MLP neurons of a small language model. Each row is named by its layer, matrix (up: input weights; down: output weights) and neuron, and shows model dimensions 320-383. Each number is 128 + 24 x the weight over its row's rms, rounded and kept within 0 to 255.
Before each neuron's rows, "fires in" lists the words (lower case) most often at its 100 highest values on Wikipedia text that the model never trained on; "fires after" lists the tokens most often just before its 100 highest values on Wikipedia text that the model never trained on.

fires in: "may", "december", "july", "february", "september", "august"
fires after: " on", " in", " (", "In", "On"
L3.up3162 [137 113  92 155 120 170 104 135 165 130 171 147 117 109 124 105 131 111 148 117 127 143 156  86  99 116 138  94 126 180 124 137 161 121 158  75 108 130 109 128 165 175 139 130 119 148 174 158  61 105 114 138 158 118 109 108 113  95  80 117 112 150 129 141]
L3.down3162 [127 164  92 135 166 127 129 121 138 151 144 120  98 144 140 165 124 149  98  88 110 130 115 149 146 139  93 118 114 147 113 101 100 155 100 152  91 128 116 144 152 173 132 149 161 142 149 117 147 129  68 126  93 130  93 155 116 107 113 125 173  88  82 123]

fires in: "of", "the", "this", "to"
fires after: " of", " end", " the", " in", " to"
L3.up2142 [145 126 116 145  83 141 165 136 135 121 130  74 115 117 130 127 102 137 136 138  92 111 118 126 112 136 160 150 101 172  81 139 117 114 121  93 124 156 115 103 106 160 175 105 116 182  91 127  94 180 110 151 147 166 160 158 149 129 126 139 112  95 138 118]
L3.down2142 [134 131 156 132 160 131 140 113 132 129 144 130 113  79 140 131 148 125  74 133 120  95 108  97 106 115 150 125 118 150 130 133 131 115 167  75 121 173 144 100 147 149 110 133 152 142 103  74 104 117 156 143  93 148 159  99 152 162 132 109 170 118 132 122]

fires in: "they", "family", "club", "who", "building", "s"
fires after: " the", " The", ".", " footballer"
L3.up2441 [138 165 107  80 134 117  99 111 110 109  99 171 161 158 104 162 137  98  97 142 141 117 136 134 100 156 149  92 131 124 122 174 112 105 129 118  96 126 114 159 104 144 174 116 102 153 162 102 117 134 140 103 123 136 125 106 163 140 149 125 107 116 148 113]
L3.down2441 [119 123 114 154 146 127 176 120 127 126 122 109 151 129 131 127  73 177 156 145 155 127 136 142  90 168 131 142 120 140 157 106 102 113 105  84 126 125 159 140 113 126 100 136 106 113 120 129 139 114 132 107  85 159 116 147 121 138  98 137 171  95 122 134]

fires in: "a", "is", "american", "an", "was", "english"
fires after: " is", ")", " an", " a", " =\n\n", " was"
L3.up3124 [190 117 152 126 117 133 174 124 192 102 162 140 121 116 105 142 139 122 149 127 118 106 146 140 135 151 143 136 118 152 136 115 163 127 140 146 157 128 155 113 114 180 136 154 135 112 138 134 137 155 158  98 133 120 118 108 126 142  95 128 133  90 106 154]
L3.down3124 [180 150 167 111 110 116 103 128 132  81 113  92 127 106 169 127 119 154 147 154 119 202 139 121 128 167 119 117 130 159 120 112  99 124 103 140 129 134 140 136 156 125 111 189 100 125 138 117 120 142 165 107 143  67 143 162 109 143  90 150 124 113 132 145]

fires in: "the", "to", "was", "by"
fires after: ",", " was", " were", " |"
L3.up1981 [121 136 193 101  96 171 110 146 167 126 134 112 134 126  84 122 116 195 109  81 132 116 138 150 115 113 131 143 109 127 126 158 141 127 118  97  96 156 107  83 150 118 119 133 133 132 122 141 124 121 144 126 122 163 151  97 131 133 113 130  97 135 119 121]
L3.down1981 [106 151 124 124 179 152 154 151 133 131 132 123 113 145  97  89 136 122 112 133 118 150  86 146 127 139 111 121 181 155 119 149  91 135 118 125 143 132 120 148 141 141 148 117 157  73 160 133 139 127 155 154 119 129 144 169 146 110  98  93 118 112 137 140]

fires in: "season", "final", "league", "world", "term", "club"
fires after: " the", " The", "The", " that"
L3.up3098 [125 187 123 140  98 157 142 143 120 119  94 121 116 135 121 178 142 179 164 152 125 130 134 148 117 142 132 138 101  95 155 151 148 137 124 117 147  96 116 138  66 127 159  97 114 129 116 134 117 137 122 126 134 106 172 126 127 130 154 152 142 150  99 153]
L3.down3098 [141 131 108 166  92 131 138 160 155 117 118  93 148 126 148 144 108 126 120 124 130  54 136 149  96 162 104 100 141 156 130 126 170 101 112  65 117 136 117 131 131 139  75 141 133  94 149 143 105 102 130 125  95 139 147 113  92 184 155 134 131  87 138 142]

fires in: "a", "one", "in"
fires after: " was", " is", " became", " as", " \""
L3.up3254 [130 113 113 114 111 188 100 144 162  93 127 124 127 137 113 188 123 196 191 132 115 119 121 166 124 146 137 136 144 106 151 128 142 113 124  98 126 138 117 117 133 140 129 142 157 137 175 124 127  91  97 162 133 167 142 115 164 145 139 124 166 104  83 116]
L3.down3254 [116 123 151 116 146 127  92 100 142 121 142  99 139 151 152 146 134 128 108 119 122  85 115 104 115 116 136 142  68  91 125 150  93 114 125 138 154 141 126 150 138 131 103 145 122  85 131 125 191 178 129 124 155 159 164 133 145 116  84 140 115 108 134 116]

fires in: "and", "while", "with", "as", "years"
fires after: ",", "."
L3.up1841 [119 107 156  90  54 145 112 128 121 117 109 163 121 111 134 119 119 143 138 104 115  99 173 131  97 131 173 111 100 119 151 133 148 121 108 149 108 142 174 125 111 164 127  63 154  99 119 128 152 115 104 106 149 188 141 133 151 118 123 124 168 137  96 136]
L3.down1841 [105 104 141 143 146 112 116 138 127 146 132 126 137 165 133 105 126  94  95 142 144  90 139 107 159 110 132 194 112  98 131 134 113 137 111 161 140 136  90  95  91 126 107 124 130 160 108 120 131 143 138 121  95 127 129 105 106 136 121  92 163 154 133 127]

fires in: "university", "city", "film", "school", "it", "york"
fires after: " the", " New", " that", " The", " to"
L3.up613 [130 154 153 124  91 161  82 105 121 121 123 134 113 143 103 108 139 153 154 127 114 121 109 148 105 103 170 105 158 129  85 173 156 131 115 140 116 123 130 155  79 145 173  94  74 117 107 114 102 113 119 118 125 146 178 125 166 104 158 151 120  99 128 126]
L3.down613 [109 133 128 103 105 100 171  95 140 141  94 107 130 110 107 165  75 127 180 176 126 109 139 128 152 172 144 108 167 104  71 125 113  71 131 155  95 170 115 140 140 136 118 124 124 117 105 144 124 142  96 115 129 129  91 122 110 163 146 102 132 131 140 132]

fires in: "a", "this", "that", "so", "an", "almost"
fires after: " in", " at", " to", "In", " In", " for"
L3.up2922 [152 103 148 115 126 125 143 144  98 123 115 113  89 133 158  84 139 132 135 122  81 129 153 161 165 102 138 121 106 164 163 128  99 122 108 128 128 127 118 130 125 152 129  96 143 135 131 154 100 129 119 151 148 180 152 124 144 168 180 192 145  81 151 130]
L3.down2922 [162  84 152 106 124 103 140 116 134 158 194 113  91 118 162 151 105 126 106 107  95 114  92  93 151 111  86 173  72 124 105 110 137 145 118 106 118 146 171 106 132 177 142  98 132 152 102 141  83 149 128 141 145 123 109 135 125 156 128 131 141 155 112 102]

fires in: "he", "have", "she", "be", "they"
fires after: " that", " to", " said", " may", " if", " what"
L3.up3816 [ 94 121 137 116 116 116 126 123 100 134 152 181 109 103  92 118 176 175 123 120 127 107 128 133  99 117 153 133 130 155 113 138 189 144 136 127 113 150 136 135 121 130 157 108 181 111 118 111 106 121 129 149 169 119 124 106 152 103 131 187 126  74 150 123]
L3.down3816 [135 117 142 154 118 140 129 122 119 111 137 169 119 137 113 151 146 147 185  88 132 112 148 151 128 134 131 123 111 142 123 119 151 120 122 145 100 139 119 105 154 131 150 107 151 149 134 170 130 120 133 132 134 137 132 107 147 150 122 150 142  89 122 139]

fires in: "a", "an", "part"
fires after: " as", " As"
L3.up445 [114 140 111  87 122 122 142 100 111 104 108 153 101 121 102 146 167 150 141 110 153 140 107 205 132  88  95 129 122 130 145 182 120 132 115 125  87 147 156 135 136 133 122 150 132 168 132 156 143  71 110 133 148 142 174  61 136 175 135 170 135 112  98  85]
L3.down445 [123 138 133 111 102 135 122 104 145 114 159 158 150 110  72 150 141 156 177 145 112  93 111 126 114 112 116 138 130 143 135 105 147 120 128 141 146 110 153 150 104  76 107 155 165  81 120 109 146 151 156 124 162 140 145 180 139 165 114 119 115  99 120 145]

fires in: "of", "first", "national", "for"
fires after: " the", " University", "The", " Order"
L3.up2498 [138 128 141 103  86  94 117 149 151 122 141 109 117 116  95 132 180 131 128 140 104 148 143 113 149 125 149 114 113 160 133 128 123 123 103 155 149 114  53 151 162 101 161 126 139 128 136 153 113  91  89  99 112 116 136 143 117 113 135 130 140 102 130 150]
L3.down2498 [124 185 121 113 137 141 115 168 112 138 120 113 133 127 126 134 133 108 110 125 107 139 113 145 150 140 129 120 128 138 126 155 179 176 109 116 153  89 113 151 114 132 129 120 137 128  93 129 128 113 130 174 145 101 148 148  80 144 126 112 171 165 133 142]

fires in: "a", "an", "of", "awarded", "given", "allowed"
fires after: " as", " was", " As", " are", "As", " were"
L3.up1389 [ 93 108 134 115  99 156 134 137 136 135 123 156 149 104 130 143 160 153 149 128 114 116 113 164 134  79 126  99  84 128 138 154  89 152 141 121 143 125  88 123 138 130 112 123 113 110 130 142 172 115  94 139 131 151 111 117 136 143 141 135 135 129 159 139]
L3.down1389 [111  96 138 122 145  87 128 155 110  81 151 143 128 131 118 131 123 110 180 137 138  84 129 103 100 120 150 140 100 141 124 140 131 107 156 127  98 131 101  90 166 112 120 102  72 111 133 138 169 131 122  86 129 102 103  87 134 149 134 124  98 111 105 131]

fires in: "in", "of", "as", "i", "under"
fires after: ",", " (", " \"", " that", " As"
L3.up1284 [116 120 114 108  94 120 125  88 109  96 166 126 130 131  70 151 134 166 133 137 109 123 124 119  95  78 118  95 128 138 119 189 117 106 109 144 187 121 119 134 132 126 110 107 104 122 148 147 156 138  84 103 123 142 162 126 129  97 131 174 102 112 109 114]
L3.down1284 [135 111 159 136 127 117 126 133 133 136 159 108 124 113 105 128 113 152 123 138  92 122 142 119 135 117  93 136 139 100 152 100 158 152 102 172 159 119 165 163 159 114 133 145 171  86 148  91 133 164 123  86 132 136 122 140 132 136 149 127 119 119  98 131]

fires in: "a", "or", "an", "any", "each", "the"
fires after: " of", " from", " in", " at", " with"
L3.up1834 [106 123 156 199 123 144 128 114 123 135 149 141 157  89 136 125 129 156 145 129 118 147 132  94 133 116 163 128 115 112 141 157 114 154 106 115 143 147 121 123 124 123 165 134 141 143 127 157 128 154 128 125 120 188 135 112 179 170 112 155 126 111  94 152]
L3.down1834 [143 109 169  79 125 105 106 133 141 104 147 137 147 162 160 116 118 118 111 113 119 129  97 168 129  68 134 120 131 102 101 118 119 165  79  94 182 167 178 148 143 158 104 109 122 150 148  97 173 159 141 130 116 106 105 151 140 114 177 125 101  90 128 106]

fires in: "as", "order", "this"
fires after: " in", ",", ".", " In", " ("
L3.up3909 [140 139 127 137  85 171 154 158 141 132 136 141 114 103 136 124 111 140 147 117  90  90 111 123 118 113 143 153 127 150 162  98 138 131 100 119 112 115 174 124 150 142 163  77 115 150 112 160  88  99 131 118 111 128 136 136 125 136 120 125 155  71 136 124]
L3.down3909 [152 140 146 124 144 154 119 128 145 144 161 133 117 136 122 154 157 145 137 111  87 146 116 102 113 126 136 164 123 114 153  96 125 101 107 107 112  87 125 129 120 172 168  91 118 175 136  88 136 109 117 167 126 154 124 150 141 140 178 145 143 127  72 121]

fires in: "and", "the", "it", "with", "while"
fires after: ",", " is", " was", " ("
L3.up1457 [106 135 126 128  93 194 130  84 177 118 145 129 120 142  76 168 147 119 172 142 102 159 132 176 119 155 140 124  98 106 109 126 150 107  92 169 117 179 168  92 133 171  85 108 120 175 110 168 141 140  79  74 137 121 137 121 132 167 123 146 136 107 138 114]
L3.down1457 [129 135 118 121 137 138 103 129 121 161  93 134  94 151 117 145  98 155 149 198 147 147 136 157 172 150 134 109 106 133 130 129 137 145  83 114 118  95  98 138 134 133 164 124 209 133 138 117 111  88  97 132  78  98 107 146 163 106 135 101 157 142  78 136]

fires in: "the", "s", "first", "a", "an"
fires after: " the", " was", " became", " is", " been"
L3.up2652 [145 168 182 109 109 130 135 142 150 100 118 132 100 109 105 163 120 149 149 146 104 126 143 176  90 166  66 128 129 120 137 109 125 109 124 164 119 143 128 129 133 101 117 123 138 126 154 110 169 109 113 113 130 115 125  90 110 173 148 147 123  92 131 127]
L3.down2652 [146 146 133  95 138 127 116 143 117 101 164 138 143 133 123 113 105 147 147 161 152 153 157 103 164 127 114 141 115 156 159 110 138 130  66 128  97 129 129 132 128  80  81 154 156  65 161 125 159 149  80 142 113  94 167 138 102 201 120  91 111 151  97 133]

fires in: "october", "november", "april", "september", "june", "august"
fires after: "|", " on", "On", " On", " until", ":"
L3.up1650 [131 154 124 115 139 136  87 179 117 194 140 178  75 130 101 111 133 137 133 136  98  95 133 146 105 115 114 103 127 111 144 125 189 135 105 127 121 128 148 144 147 135 141 135 124 177 138 119 100 121 136 139 159 188 131 128 157 100 144 146 157  77 143 125]
L3.down1650 [ 80 121 112  80 115 113 108 146 128 104 176 132 127 180 109 115 149 140  95 130 132 152 110 173 116 129  98 154 111 122 123 126 101 107 119 114 125  98 123 124 146 152 126  87 113 145 113 120 120 134  79 106 118 144 153 137 183 111 124 144 149 116 123 142]

fires in: "band", "album", "school", "company", "song", "club"
fires after: " the", " The", "The"
L3.up3826 [122 120 115 106 106 164 111 142 130 100 115 141  95 121 100 128 158 176 162 170 195 109 130 159 109 148 145 126 135 105 143 107 124 117 104 126 143 101  92 109 105 149 149 102 100  89 127 124 110 127 137  94 149  95 172 136 158  94 143 156 192 107 128 144]
L3.down3826 [123 116 129 139 132 144  90 144 130  98 100 132 123 156 101 145 115 165 177 154 148 175 139 139 148 179 131 151 134 129 148 104 125 117  82 123  96 129 112 128 110 146 152 150 113 113 150 132 110  81  99 118 118  97 156 127 128 151 163 126 207  94 141 135]

fires in: "place", "time", "great", "seed", "second"
fires after: " first", " second", " –", " third", " the", "th"
L3.up3418 [183 151 119 145  93 121 114 141 160 113 142  96 143 141 118 178 131 109 133 139 123 136 179 138 101  91 131 133 137 121 109 127 153 131 165 108 136 150  94 135 108  89 115 134 125 132 102 155 125 145  98 135 147 147 114 169 171 127 122 118 138 158 162 130]
L3.down3418 [112 115 126 100 155 121 174 102 150 127 156 132 146 120 113 111 125 168 148 141 101  98 129  76 133  94 137 130  67 110  94 128 107  96 158 109  89 145 117 125 143 112 113 130 111 132 143 137 136 140 153 135 149 164 109 158 124 162 149 135  82 158 112 153]

fires in: "of", "the", "royal", "for", "house", "united"
fires after: " of", " the", " Secretary"
L3.up3781 [179 179 144 123  98 108 123 162 162 106 146 129 104  95  80 147 156 157 117  85  97 133 134 125 112 114 121 131 136 151 166 145 134  89 136 170  80 129 127 133 133 126 133 135 166 161 106 137  93 124 105 129 133 105 147 112 133 172 108 161 118 129 141 128]
L3.down3781 [149 162 122 166 120  84 151 113 144 114 154 129 178  95 129 159 168 159 135 152 113 122 163 158 134  87 128 107 151 160 120 151 130 103 145 131 150 155 112 152 135 145 168  92 113 138 156 133 119 104 137 109 129  97 136 135 155 133 126 137 156 130 156 121]

fires in: "he", "as", "by", "with", "for", "1951"
fires after: ",", ")", "195", " he", " where", " ("
L3.up2833 [120  85 135 180 121 108 133  88 125 124 133 121 125  93 104  97 122 147 126 131 120 136 140 138 125 140 159 132  98 132 132 151 188 115 107 141 140 130 152 121  98 187 118 129  92 115 123 149 129 112  87 124 144  97 117  93 141 145 155 102 168 139 121 109]
L3.down2833 [119 119 139 132  68 165 131 114 124 142 150 164 145 140 136 131 120 145 162 120 156 158 156  85 167 171 139 125 113 134 154  81 128 145 140 123 157 128 134 137 114 163 174 130 129  86 121 156  89  97 141 104 103 161 135 181  93 115 108 127 126 137  87 102]

fires in: "about", "june", "january", "july", "november", "october"
fires after: " in", "In", " In", " at", ","
L3.up1465 [100 128 136 125 111 122 159 156 136 138 112 165 119  75 128  79 162 144 182  87 145 105 129 173 137 122 163 126 118 157 145 145 118 133  95 154 133 102 194 142 130 177 168  97 136 121 127 110  64 122 126 135 173 121 143 141 130 138 147 156 145 104 132 150]
L3.down1465 [111 106 146 119  79  90 152 118 149 140 132 150 103 142 129 131 147 141  92 110 110 122 115 157 145 114 109 124 136  97  94 119  85 102 107 148 118 142 172 138 101 168 167 111  85 113 131 111 150  94 127 119 118 141 141 159  95 107 138 106 117 206 166 124]

fires in: "of", "for", "a", "after", "as", "along"
fires after: ",", " one"
L3.up888 [146  78 147 127 140 147 157  90 156  83 126 137 149 136  71 137 172 148 154 138 138 139 118 111  93 105 106  92 152 142 149 129  98 106 130  83 140 169 122 138 145 123 138 102 120 140 137 157 148  88 117  92 128 155 133 118 115 126  95 135 196 105 103 124]
L3.down888 [166 114 109 144 161 138 108 145 106 112 147  96  98  83 138  97 139 119 160  84 121 152 145 168 127 177 119 139 152 152 161 128 119 119 135 128 134 116 135 157 119 159 107 143  68 135 106 151 107 148 131 126 119  76 140 174 109 145 134 138 151 125 118 115]

fires in: "the", "of", "that"
fires after: " of", " in", " age"
L3.up21 [154 188 162 145 125 103 132 125 151 112 173  92 131 120 141 154 107 126 113 139 100 149 128 104 138  85 141 110 110 129  74 116 169 141 152 113 124 166 117  94 146 166 187  94 161 174 113 111  99 119 133 124 140 165 128 128 141 121 163 140 116 143 105 107]
L3.down21 [146 141 125 107 145 115  91 156 125 111 125 120 110  96 120  83 147 129 131 122  97  95 141 114  86  92 169 147 146 127 125 106  96 125 134 101  87 159 151  99 135 134 132 153  89 175 119 153 101 214 158 146  86 107 110  91 145 112 129 114 120 131 143 113]

fires in: "a", "american", "former", "an"
fires after: " as", " a", " an", " was"
L3.up1479 [135 170 169 107 128 136 102 143 131 119 127 140 123 115 111 148 158 166 129 120 114 139 149 142 105 102 153 121 125 170 154 139 123  86 129 133 101 147 125 113 178 130 129 134 126 151 135 132 162 115  88 108 103 150 135  87 140 161  92 145 146 114  95 150]
L3.down1479 [134 124 145  90 131 120 128  94 133 109  89 112 142 114 137 119 102 133 156 145 151 105 180 118  97  83 139 125 157 164  98 103 174 109 136  96 162 139 140 104 109  83 104 149 112  59 133 123 105 111 120 133 159 131 122 149 157 127  98 122 116 137  84 131]

fires in: "of", "for", "total"
fires after: " University", " a", " College", " Institute", " Secretary"
L3.up2578 [129 105 147 142 120 102 129 123 143 134 143  96 134 147 113 166 118 148 163 126  76 112  88 102 124 148 119 149 125 143 120  87 115  73 133  84 114 168  98 100 149 126 155 130 128 154 148 145 144 113 115 119 109 157 134  80 130 153 123 116 143 120 130 149]
L3.down2578 [124  89 101 106  84 135 152 148 148 154 130 121  81 141 142 136 121 142 122 156 138 148 119 103 108 121  93 127 175 156 142 139 126 143 143 147 115 145 160 141 117 154 142 124 129 129 170 137 130 135  98 169 155 150 115 147 133 156 131 126 138 143 137 107]